Part of a small language model's weights.
Size: 19 layers, 8 heads of 32, 23.5M parameters.
Architecture: biases, tied embeddings.
Training: a variant of Muon for these matrices, 1449M tokens, 11055 steps.
MLP neurons of a small language model. Each row is named by its layer, matrix (down: output weights) and neuron, and shows model dimensions 128-255. Each number is 128 + 24 x the weight over its row's rms, rounded and kept within 0 to 255. Numbers have three digits each.
A block is one neuron, or neurons of one layer that tend to fire together. After each block is what it responds to, as a language model described it from the Wikipedia text at the highest values.

L12.down171:144173124126131116101169182081138165129133108105143126125121117145142166133123125124103118135100125108123145060103089109103082125140126161109115172116106116152125102109142133115122121156109109111106141134141127143125146162112082122139137120145122190161187119122093144142138156136103130103154071147156136123122125149130156153147152150161133145164108143097082109150110126136157108134094
L12.down656:071126155110103178189097144105146129111112147131097120132125177129126073117131123129129164157098099165134132142103107138132125119159111103160115131149119137107143110122111102074141223140133138133129145155091178117077178143100160106136142121162138150131159134130121102127117090121094162145120143123157110151113128128133172109169121168115160140099150165134132132144145135127090120150103
Surname-internal word pieces

L12.down128:129099114149131128114124110129116129152115141120114138117116112096133181128123145116165162128115138131153115140106139145104168106145149116142196100104164145152156075136134124097132135149110135118111138100097130158124115112107147130140113096120120112127170151170149093163132127123100105130178158111135084147139128110134133191127148147121121116096109099121114121181087147142118142116092
L12.down883:097116137105103142100084110124117139137113142169137164126112183104088191177140094108131101139115107152167101083154128131141125136150130100130114172140123105156097162136107124128120128124134129164138119149119118147157130119185134140151122088156122097116163141113098124156111098122123095153114141138111188076133113083121185150138109119092109127105132124138140114110110122138149156131153
Biographical career periods

L2.down80:129117179127161102116114113111114124143129123119132129089168164090133120172102136168123100099147128115141136076099160103134146127116130113160147137097146104147114126154128108119098122117134126135152124117082143073118169109128151086166155078138143157129121152095094131121128141168086190131150148182123146204132127151143114161138144143135172160129156118166132116155082135100165118088148
L2.down111:110134127163109088113122150157087152098082147131199110115126179102141184141139136118128111107136122122097172101131153117138131133107117166118172122119132101101137090165121136118125125135176160162117130106118091126132146108107161091133103129098121105120182168141093110112095140172137126102151120166143113105144148174122126149132104117170101103180120131146123159108085125118117154096116
L2.down135:117154099145131162149158164088125133173121114123159120106174117135120129113128146080164112166137123124146152146153143152093129082139116142163135072125111193157126085113120125076121105113110099167185132123107112121112109144162123086174120148122105104111122171125140115102153107116133125149143147150153139140142106134142135148118123155093103152113164129153124122100152109151135114142098
L2.down423:114151158134143159133132117111143136113092102108104086135168102117129109113100104188113166139142189108100136145094118126130135135157114130120096107138122139109120124132147128126157142139108120132159170089120176119129083130165151140114135126115086131108164115130148148103143106155108129134154161156133092067131117098125123142169100114123162143128163091103150110138116132128131136127159
L2.down566:113158114112151126150204149111123153141108098096135109157112147110085157097087086048090142143137107093128147083158126133169148112127126114138160152162144156137115129110105095104094091105112109126205094098118125143122148144144166122120110094136147151113142144155145184148101128149089150158106127124113122101174111114140119176111187131116119107114127127120085138141127106144123137135125
L2.down744:100116103118128101128178102121102140100145082099147137112119070128146115094127085103125141129114119116125150113133161172148132111132128172205124121156166137111165150131127183125140087126132072148173133118098111113112150086102137116081145127172125127154143073069128162113143111173113096149148139155131105090144095139153131137123124094119138082122132104119132124172121107103124100149146
L2.down843:109139123141118132111163156129147141178148063073106109128121121113173139150142134123098154128105129137059142125145129113160137138130125143129143106170112136139142134101153122137106085123126107140118106112121109106156119104153148135070118114146126106101143091147165136141157135107116148130157117140157136103082127138106126118173127124120167135119185087177131140096138119157161109141146
L2.down903:086118105079127102112145105131139099117116096167126117093147137112139170106091133167163125095127115138121148121115140168156110114132192150180146163102160163108101080163102163120117147111126114114149100154098149147142140168089114117145128074144121211134116147160131156136121140147113093114152151100141110139080146101128115159120157137151151147124110116127103110155117150138089102105119
Family relation nouns

L15.down63:109157139115152127133101148111163151114142145109140106130131168110149165174139100113115145098127158124152148133136144101133096141127134175134088143154116151060131152108151133105153133103164108165159159136172118118164153122136099116141134126090123124102143107098156106135149117115089117129112107124108102087107155147070116118176138168093140140102134079105085156118097120069109152116155
L15.down439:106124113126143116092177127150131125127109131143131148159101118088091128102106134075105116098098150144107128117122097134129113125137100103161132120108105095163123140131109089158102136136148112155111136107135126121112085130139126133157146118123123065160106154131179128151170115125122142124131123134110174138147109115181107106126087064143117115117132095115151122094114105140133126155068
L15.down735:115141124155151135105196134166143116146134086129124175128153087129102139080097168122128143136148167137098149186154113125108127091122114134145147132127150116103130111110127118112122117161086133120131077117137109122135107155126169137124138141197118096145143184158098136116100097138139135123121117120114124121113174149114076153143108131109121106115158115072150160142138116158115082184113
L15.down1010:153097159152155139112111151118116180135174121100147174141135114142150150128141122123117097138151122156099142114162120077124088170122103117107125105136138156115155154145106122098135138123137152152126112163128109116126135104118107126135130121123138098130119110149070145104141146126130106110125144096104166092118113158133108159110121146109166147142093156143158117104103113131156144155124
Section-heading and paragraph ends

L2.down138:172150136117114119140133148129136098140126120131138167109090089135152140099148131114130160097143088145146132143136130185113155122095091132171105151107123088137131098156154131132137081150066127105100100143120116082124183143097123109125174151133124117150123100138124168124140117117156113141139132165179114145130090169125158103118135150128124190129122141123090096113113123132111127121111
L2.down295:134141122113185128092138122104121109108159132122089054107108125129152193127135157116139136132117163119134116154118160143133115133167116127116150135154112126077148123132112139132163177122148141125174154114112109091126121110162119130120173115118168142148107147123103145092147096149107151108156136190119146115117152117104141167122132097145160124164135105151142102135102136099102192102107
L2.down340:144101116117147116155113095156139143109166128160104152130117111159149107198107129113122143114098118146149128131149105145122142110112146091152125133113162132160180142110094140095125112162111098144141133102108188126175145118173160127134142160119100132120091125085120123143145123158079138146137122098153136140099119110102085180107115120106120109138114141088148121118105111157166127087116
L2.down409:122113103176094117129144117109110136145095126127146160106133123130165121142169133114154121099117110149152207085166167087134137140153136184162118145120103094123111152173129105132145101122157122170128149119079109125152107137125154118126099123156143108176092171110185146199108112123117119094119131129128135100139141108145108132163141069159085096105161100138113129116114128123117111131125
L2.down675:133133167153130175136124149127119160082078140153124127133146143167138162169128173154097136122108096083106093107126130139148137146114068131156156140142136126103146106176089143110173139136096109128131093143104183145152146133147122123189151156143121127113088111124112149140100093136116105163147129157109123084143180138119126140094105116113104093145075122102133132143082114149099096125140
L2.down805:148159121134139134069111168139143121139114117126133090145164112140155136130154091081120106150098126195137133201116119104108156175160125141111141138163112159146148137136146117162125125137132117128166098123175145138145110131118131114096127148169135095126153136068126142090136137107122141143140114096136093131135124104101118131146124106131113100114121165141103138123124158125099103146116
L2.down840:112128140109086124155122154081108129123109104140147143088114160157149094116109166083125116120134122132153119087117150139150162141130133122138123139143123150105150113140135082101122109117130166109137130136124210109111144151095161131155126096082142124164129151134137151136156132093080160176100154104112131121078112116129145182117133173138113119135122133130115148119108123134129111127132
L2.down885:128118165138128160121149103117114131145128134144143181133134130131141135158132144114200114129103093114098142156148113118153143081124145133157124105106129091103141156148158135128115116090132123163150087134130123125131152100123127143148153125090156109115156130098118163145108172101102148182131114108129119135134108126150109111135149109139099148111161118085126092167127121114166108124131
Mid-word syllables in names

L2.down65:111128150149147145132133121163107141118186133114108177114107128141131093184116160110140145125108153105147147128082183135116102157105058123132118100147143115109102119179121137158127133106128119151134146143064157135127140142096111132132147145147126122122160128074130114108141120113126111140089088137151126138117128156135116090134150181153086141132105094126103146122075137121144164121125
L2.down307:165129091154170104111082138150114124081154127139127162182114140118130113127109168132129173087126158117100077172151154114124137155148116096154072126151152106155138113132122090099137139132148115134109105154138148132104105110132093110140131123105132182136104129127144086121124121146131140170097111146101129125114148125093116169141136165149105135149127151145128195120115164066125109100185
L2.down396:137115138131138116149120142142192122126113151154187134182120142108112102119148114093102106161102151134098124106080087127083115118139133144119155132124138096136147161109132126143095159094150130114147156069200145114119100133137149127088098124134160117139114131098118130119137160122119141126130117166112157121135161113119163159123177129118110104137126134094127148132118096133109162121128
L2.down550:108140108146143120129141144161144148092153107119157144155175097110120101138122133107125132163147175132142181130155167163121104129084153140144151162121126133093137135157121091086101153134142129117133119095085111133124101175122149053115133141118118158127094139104155154155105128112156138144130154119129143117115144095146122145108129122174151158103079155145147110125125115122093144117143
L2.down672:131101146155149109145177138139152156142133148143142150185157081134146102160114142142155170156110168152130124141128094145095152154138124118106153147134130103076137160155153112110105128147160122149084179114149109188166112168075169085145091125088150125177141079121132155128088155119129121126106160097101132081152094095114110129080123154146156123152085102129126101179115133097085127148139
L2.down688:121164170127133131148121127104168150108126142091096119134153189118099125171156154171115110128126180138115147122143161117111135124106101133125128128115086115091136115168141085141123106159136112132105106126122145121143094141148118106138113127148098137109116096097159180146083132108111154111112136152132116141114114097138070140141110160126158095121105075104167132132060098129103096121136
L2.down768:116129148134112150114101101127167107081088131183169154128111107122122101114090094139126151115114149101080137183142106116144156155087154121156099125134128098161154133171119093129147149144129163147148165125115130128084124141081157120110102111124169099136142149135146141136141141123145105147137119137113132180134118150139160101135090164135149108074115140128152124086115148103095151149112
L2.down812:098177133137157097145109121129137165091154111166111145141137125114137138102099137112116134106122094135115097161119120145140112097161129101164115154143163167126137103110140104097132120130164129148142176115061149119154136134108121130123126109118131120108097112110139116149108068125088113109149102102166128151105155126123125112174132149084141147134175124123143205106101124135132112174133
Third-person possessive pronouns

L12.down629:113088057126146115111124109165133119091151139116111150126124180160181099146114177147122093128112136138103188171176130138120135126135131125080136111118081115156145112178089094173095093119113105128174156145144142120106100104123141119142134160150165091107110113136145099165137113139129123116119043134090151136133134149193121118127111146106135134107127112062093105175107101103137120138121
L12.down712:153125112114122120149115128107146125096132157076122129133068106075158103093093076124163083144114131134118114132146157161108133142143150162209125121128136150117152102149160118131166138139123156135137151150167095102121148119139145124085142121168109149147114150162137137128133147132147077132127089098096115142125135109147120150137107075127079149141135162108150148164131162096064112137104
List and table delimiters

L2.down18:135132149102113134148119165138158121085127147129119119129087181149100110081157077156124156137122138153137160111137153138175115131138108113152135128152131112145186118156121133145140132135114111137096118104121077090158133105101129082123111152156145135138151121119123113123091127147098115107117088161111135118105144104114161064102138153150119104150076116098114164126135130134109136123131
L2.down289:134143115127122145133183148066140150092156157120091116126139140162175091111121126146134117084141125144134157163112117123119114082133133148123165073126146133094097132117124184146076193151113133107136103157119167117136135115104110134149113128138164136114112166194103119144099130117104126158131151103109146123105135093127082103094126166139145148134128114159144105126134142120139127131133
L2.down343:153153150101148118136076125130141147134088144091097135087110163108145115179121106103114104118124101098110107137133131123124133145130133148154187117144119145138124131133101135140119174144126105153178151126118115101140108105104130066135121161122123102141147081144107147102170134119097106135190130145101122165122126145121117116144105161095162097117141137132172117160108118106142119103095
L2.down376:136164114119145118114091154132121108122177177129093081136121103160165102124144087170106166129143144209113105131157145148149126150121099125103135140172113124152138136099131146144131118168164135131139159140091137137133116140138150115127166115134107130183079110134107114139114128102114138112125108142144150127112063155147107120093097184075144114147131131115126106134129123112126113103127
L2.down464:140099137124154133134170121122134109112137146174152144130122133121134133119149122136134122135114108125148181121094164118128125147115124115111104154115105132129130115126093146091118116214106120123070082137166103119141111128148062134114147147120168146163128142108128139140179136170136130150108147123122116105137106143139123119114127174115122171113078125135138124119181147129152159153136
L2.down877:131163153105149117132146105115105121120133111133148143092142105095130134152152111075167111154152136142170093133111139105119090138118147157130108127164104127115116115119122154178116096110117130124136169084118139144118114116196148164142104139146161145144143151110093153178126099161179113129121121114142114128109115141150157160148105122100146091143133134172141109129125151145127132125180
L2.down945:155124108131122090117137191145144156097150155120136135112151133164122147143133084136116163150138170122113095122094168117146109116106128114130156157124138153096112113127086133170118138122167182156150116129137118140097136095103086092152179139149109106145158123144116153125151144130101072093119106111154150132094117121112135127097138159119118123145116115111125096125107142091143133122087
L2.down1018:110122163139101113102136097136146139117126186114168148135127126117111132141148122125120149105131151141104083152142156173085106089119123143135137116137184117125162081104146072146141073156106144113125107103085113114088113134136122103114166144095116100129138099125133173135161068163116144131139148141147160132144141139125107164130156179090150117103105096130110121118115154104143147131081
Line-start table/list markers

L2.down54:104130114147104165147172126146173105154179141125109138142137142127121124135166136164170129124112121107128117181069051109108126154084159139132141065118138092152177151090136133141128132142106105127120112176153139100131129113067098157138116099131133130112089157093132135166132144114122135119127095115130083078106104120109101099112137106127141154130129115086114149127156125112161119129145
L2.down71:108139101100139147180064155132143155123120090151150115100127127137168130120116154124125129145153094124122128149124142122104158115091114109122117132130118128173133123123160151100087132104157111100087144140133133121094134127122165121135124095092079135166123171120130135107102147123096160129117148084124139125107129160101120107109151136132137123118108094155139133145102126146091123157121
L2.down432:151100137110142126142140145121138163165139130128115131147123148130134096139163144088140149141112094115172092130165068060138101132121148100125148108102132079144141156113176125078161115104175150124123147146131130114095113137128092191135142148133137095181125136103163110110138086087103167142093103120110118097130155158158130116154136117127116090143094072119161128140141105143140131113146
L2.down465:156101096139104108165093145108115128132139109111078130152127119119153145152150149092098144166131154113129160124171093111228141131119115119110094139121116114126099117131118133138111147133173126135156182135113126116128104161127129133102107143107111179092117180101115112148102119090079146110142121105079150098107104140137133125123161138148092179146101098092116147141094077124154100114159
L2.down529:101154115144117118124122078089159132086113111134084175160104186177135128135161083119123172112140162123132117137109133117167145103122114106156137152137139164134107102120152124096125141114114107132127104155079135135096122134158131119125127151129100134147105114147131116087144123130109133102108126177114117134113111115088134127042120164091172161129159123111076157120129099110137109149091
L2.down606:105135142093101104120148154116143131138149083145096079126109138170098149151108090120108126127163133101144112134138112153118147139145119119217077095103131127150158122118155150139113129130175156132118127111108127149116075124132096117104117142121101142154096154154119144108130086120056148163133124139159114102137115125150157116113134128126100127162068118130150120142091122142125099169126
L2.down912:126124089142121154100138118135166135122143107166114197137108160130095117148106084125128113094138160097114105127103105108092117138169152134086157134091191151152113124110135152114102119131141145157120130143145163126123177108107098124169123112161116119176112144108132132130121150159143155097154142123109140142116100117084162100136115094108112093113121123154133148133141121119118131166116
L2.down934:126158075129138159172189127121136064148128140127164125092096164160129123124124126106113140095130094139162137150147123128159105134085095132131159097134126118112145083143118134089113154144128124114141121176151127119115099133092139106153152145122108132127124144145129153124081121133112128133082144124091140123139103157116133141172060116089117129114134134102124103134127135108080126115094
Clause-joining "but"/"and"

L2.down122:127081124120150114107140105074156164157117144138131112100109147138120106119116096124118131093147107135123111098125091126132094118118150168107133089084152070145127119066130098128130112148125131113142162159145184132134111164121115133106080104146121114126145107122132147138170114137108143096165100164141172159125061157150148119095138115092150111096132164133134143136130131118120149127044
L2.down194:138163117168130161136157134124105127147103112066136123135105102137110102095126114117119141166157113096133099142151158120105166126158148125162129116142141113124153144107086116103165084133105144114155096148133113147142128109063153136142148137120155085145091129155114120141119154102141146154159139174149177107130130144128162123109142169081096108108122154117114148114127071124154094149103
L2.down386:116134104129154113149157125122143141163152106128134134095090096162146112162155118127145132136118174116143156123147115145104150114175138165181129147150087127117114132144126132137137092156101125144154096057099140168148137139100132141114110143119152109163154093136104081144105109090156062106111126072120120113128121106143109152090140127150128088118102139164106098146177133133106121156128
L2.down496:116119132121162100124101154138133130113136138155127166118099094131121188134183172145101139110108082122115148113098147152091110065120153149148130085111112099146143153161134170122132096123144124114102086129082157118132149097130111150138149180181114098145142110128123138131100104108128080120133162117130084127136105163095131130132132111129145124093123117099098146137073119126140110145127
L2.down559:147154143112132117132131133126130114102161132117156189110151117139109107124179133088114128129151110100141098146129127144147073155067096107047122119108126101098111106089114093118178125115145130124118146126183135120084137148135107124147094111123118109114155163126139120107131147142136147137146161119158092117127068148143133143125133115118132143128121140110127103157140130146116118138142
L2.down658:116140115105127087121153162133107130126118104095099182151138104140153158143138130126109098137115067147115101093141094156139109132130120078067120105055142140086116133167128131121117131122083111123167118124133136180120111101167098111159168149132119064141095130142187114115116139161153136122116143125129117159118118134141128073144142126129131175139128123083102130128105102124116099122123
L2.down932:122123147131110094103159160151147113133118113118103165119121146143131144089124146148104088131144115103093137095166163157146135095098163128169154112112130103117120096141157148123090161131099112123141099099149122166122103160162089168179147130121118120154136117145143091109136141129115136107168131121106120070120073114152098109136162137129087120129154142117106142129104128103123135196095
L2.down937:140122117129113075095075134117119100113124113117153149151142128115141139110138132105121125120095104158120130125114129115138130091086121133168115116160111129139187122178154136122105170108104112121170157123137131137110131117124111164164158108150144151105143095115077114105157115136109151125151137113178168121117090146134185161115108155151147191120154125119106155124138141103135103155117
Section heading closers

L15.down254:149130165137179156135129131126100120145142164160101139136161171066122131128112120138129126142138092111163151124162107132147085119113153105106137110106131134105118096143099095102192178159166111126144164095173056134123147164143136132081099144117136136067106100142110146143090109101157091149188137153122069158119088147157128095108154124120132101152107124145193144141140089116126134117120
L15.down479:145104135142099134142137132130110144075152113128098090103170102141116068159115100123160143119070082164143171149132122158129141117142138106122145130077105138132114135164137132120146119106146128097169102136099097116145138139164074152201130143131127115136164153146136121196131111104091144107129139109099105136104131094124119125115151137161161154097123142134119112174151073095167148158124
L15.down515:111099142113097125128155108152097089130170147150106131088132146129165114141123127099123108144181089146148142165105114131119128140125108123160101113085155115150118095054121132165152106149164188148136139066084109128120183135161165166136122124140126162125148134108128123130133121140101166133156139116116130145137152086133144094098134116139163099080122124101119155143122126111164145111076
L15.down776:131101136084096168090079134115156127128131127138151159102121118091151127135154146133093103124124108113140139163135125106130123084140136154141135141105146144080135117121144132104155085157119122189119133131116132113071156127144138121106130113100139152110146126131119108137132164142121126089134075175122136116133160141124159117145123159121108169064113081155095094109148105138195134091112
Just before a name

L15.down32:135120161127087100099087147127126137098122143134149124144147085120143136162114166157148148131126092115150156114167149151080147094071124137118124123092089117140074083111155113133120106125112107154141144110087117134148131135105171104130151130166137139128118136139127118124140114115124131125148093133107163093125091149144087125124135172101149118105117107093161136089153145177120128153074
L15.down42:097123127124115123140133161133138113142224117110092107137115125120169129161143112172087165123148135101149149111123109134106126132124130118099135138117110119124185116158123163165131100139109124153130096187060146125122171075140148118139121138145139112132101147118134136104136146147113123135105012131155136122104114114125156123092131170121141148113111157069109134147087099125148132124145
L15.down57:131135109131142138117166117123082100158118129095103150172139139186101140127107147133148084133145130164111134147144121111110160155108120147089159124125137118124100115161087154086140142074128109156129144116143121135169148105106114124104129157094095125161156110136134139147193090113165109115127141118127135131162148168156159172103100144114155075113098129132120137151107135147092118131079
L15.down591:123091073131147141125108084108136124147175134125119135102127151144136140121103142160125122132131091148155145141130144131149127187178137116113158121129156125136106175136149159140126150133115091114082133179103154119132074069118077129106133099169139134112156116089133135133123136111133138144147129090139108054114123166151110128084126152103141109124138122120103143126112132107138144155125
Clause-linking connectives

L12.down605:162093107145110085113128098140166158110143145127166129116116111103136111151144093123132119114122109142104191127127124131138124150154122115156121124130145132142083131138143190068095117189128129126140122157106093105111101100209170140141150134107140130138141144068147123113141109163140129128139116121095123174084149084166164153122109158156121168108136110096131136089130131091153104145106
L12.down901:104143089147169134139131080094125149142149134146133124111123143131147118155144104121127144135100149161100145154108134121106129114183121155124145107146138128074104150155157141087138155151086146144146119123108137117080119107168150096155163142109119131139164134106142135130143113111142127088111121131124085163137142116152121122154105093194134127145081146169127087106072124171112174108079
Slot before a name

L2.down59:132139108114144106103111128134116126149140114152144136148128073163119163125116112149105099132147144165100101116138173139144143151085120098126182141105098121101128121152136124140098157137095084149143153170125116137113148089118112139133153128129128150129146107132102089138106130113126155142118129098128130150115091153147159093147146110134139149095163115122125099161114173105157140154108
L2.down133:132153113129139171137202132127126093090102123138125154142128136145109158155109118134151143122116160122094079142125162125108132141121140123132127174124135125144110134164126108158139124107117138146130114106170157171145117122156149123128130123136093097142133149121092128136138091140100120073167123133103112116148106146104151144145127118134122062112125096104169136154112103148157117123120
L2.down236:119151143086175130124145107161158133141095119116126143123133098084164131133120081152110126142172173166128060081157087179095072129128119164170134134129150113122128111082107104117139136157150122108094142134119116077093128136155141135155090099097093104119098102156116097113118113147154162081145124187142114140140130118134152136145161122101143133148103144124097106117134132111146130141114
L2.down247:200141121141162122111129115091145150122090155146123191119107148141139145149146093140114084122168134142149122150133124142114084144118140117133101103115146121104129125118135097102127132152135127133140172126138182128133073117142105103083121137145128117137140106099150143145168108112111120102185108183111151170141128125132184144102110116113121129122088134136105145150152131172118161111065
L2.down254:117158149148120098111147101148137161086122135097075118172127120108085137073126146159094129112134122151130110171123145099117123118121134124154106143135139094130153131115155140136131134138128133158122077100138140102117109124092165107120095103090133116115107101103144121128113134085116088159109140173131152116130118151117195120154135097120163098146126120102099120084127126106131105123144
L2.down273:126119094077140170114124122134105081155123143178132139143158135132137178127153139131112131104115128152107141147106136123108116095136128108099166140100134133091153118123098155118123087160099144155122117166127146142115125140122118137135110138051116137092124092102123099168171131099122158110134144144130126185108101178186149155185114149142110142124129114142100147129089124138140121140142
L2.down282:151105137122106076102080111153151139128152151156131091145143173115159168105116133090132131099187106176133098104103080144125103136122131151159148151124132123126109133135141133136152137122178150101160174142144124131125142114127130133168132139143155115151124181160076141147098140114138083093138114128147130140142164110106089132153124124125129127108122097126101094155137108140135113146127
L2.down398:134169123133150147194145135088078143092099136106140162134114124109129127129125133121126112148140105160150163158085135108116125174121107120149147116139114117085130143126129099143156115112104118131120118147107122147138159154113169127140164123188130153147098127110104105119108133134153153149180124146130175118078118094138146141142140088142135135155135118078101169152109095138138148156136
Metre unit abbreviation

L15.down173:155139111104152119158170136102122129119127119123149101124153103102143112093140105147164102117166139116099144137154164134138138144113118146121128147120124120141136092133118102114172091119128137112111123160116140152112134162123093127145104120096107104160121147097136123134144083127105137139155124124097089162111089109126121122109139138167121097157093134162179114138126189102156111151143
L15.down242:117134128117143113160126161104114137129124115103103183111126114091161163127118129106110173152157151119149104122136163151159127150151112122158067183138141158146095118113133140120128166135147149135078146090111123107118115160146071137095085156147136137131164126119165126179136157145096130084131117103136099145137116164105110130130127114130135140166129104108150149123102107096141152136130
L15.down303:136120128169115128132160128105126121124130106169143119155103114118150120097138111153117135144128110101147131105113118155121102113098130088201121128159127142122137139156140123130134130100125133171164151163068114152126092197160116126085144145083149144118101161127163122106121114107125098130143115118136112136106115141187112121102151115162143117128109121120183115110166123127130092109132
L15.down960:132090108164098154112119175122112108130158136102107130147143148094148123113134120130127130140079123167109132131118116059164109194096132150116090112149122119080123137135082140086138140132134097066160124150087129154135161135166138135150081092138132143121128140117140106090114150083151132155103167104129129136132120131121102146110124149119142110119139111116113147117165161163092147104134
Non-English name pieces

L12.down994:090126142097147135142164125108098114132140173139124093140156138136096134121125130118158175115155124103145141146127104121111086150126137095117094093146136113160105140165173138147142134076129103139167144165106173168116132127135116140112121119119094121110134113150155119137112080181142105114138149129101176090120143108168143085159154093123111173159137103120144144144104081094140117092140
L12.down1004:149149071137153158116099097184096142146143081098158143144124143134136154110146157130138116128130141122170134141092168125134112163131133130123098107148108121149139119156128096096121191122133156161086159144118063114141128115090114167133154198145155084153155147111119129122157144140128121163132086085152163135125171123128143138107101097101131128112125141157154127151141155134104150105145
Clause-joining conjunction after comma

L15.down205:117140136163145151118162114140171177146129128107098122144171143121183109105127129143145124120120131131116121133150145125143151149144098132130159144159133128123118110111115118149136131111100183105158166119129131102189118171167131082138129134195120102129142134120065121156132137158128112143109163145114151165148131106150156140138113098131142106123139107099139171120111145138133118141117
L15.down214:149158161130180149110081126164095118169154120122126138150116110104129129116147134200102131145147147108107139113169152126141129131093131169097126129161109140093101107148121133080137124119106101143104127154144128123138165133110095135127116115124148139157152145089131124081130175108144141122087114076133135104137166142120093164128139157133083116104155121151168135155092104101113134116133
L15.down390:201149119157155130134127112138103126101124163121140135079157163147144154176127167080105146163111150160092115119085156128132123122144124092110158091127162109109127118138104132131108114161128119120104071142140119135143119133127142098107135149114128160096156129144113136118123153104164156092147129096135106137109152150216109147149121133135137127136093153140124111109107174083127124118130
L15.down783:141128136118148160138138160133134121080072132139143135152167136159180121104150146100134131106140140111127114119089114165116083154182109129105117164153096153114145125148135131141141167110142120121113119121106141162143159131128123123117158151137176170184174119054126131171160107047099100162127136132108127108158129121106147077145136168136125160110137151126143101112120136097121114091104
Numeric range separators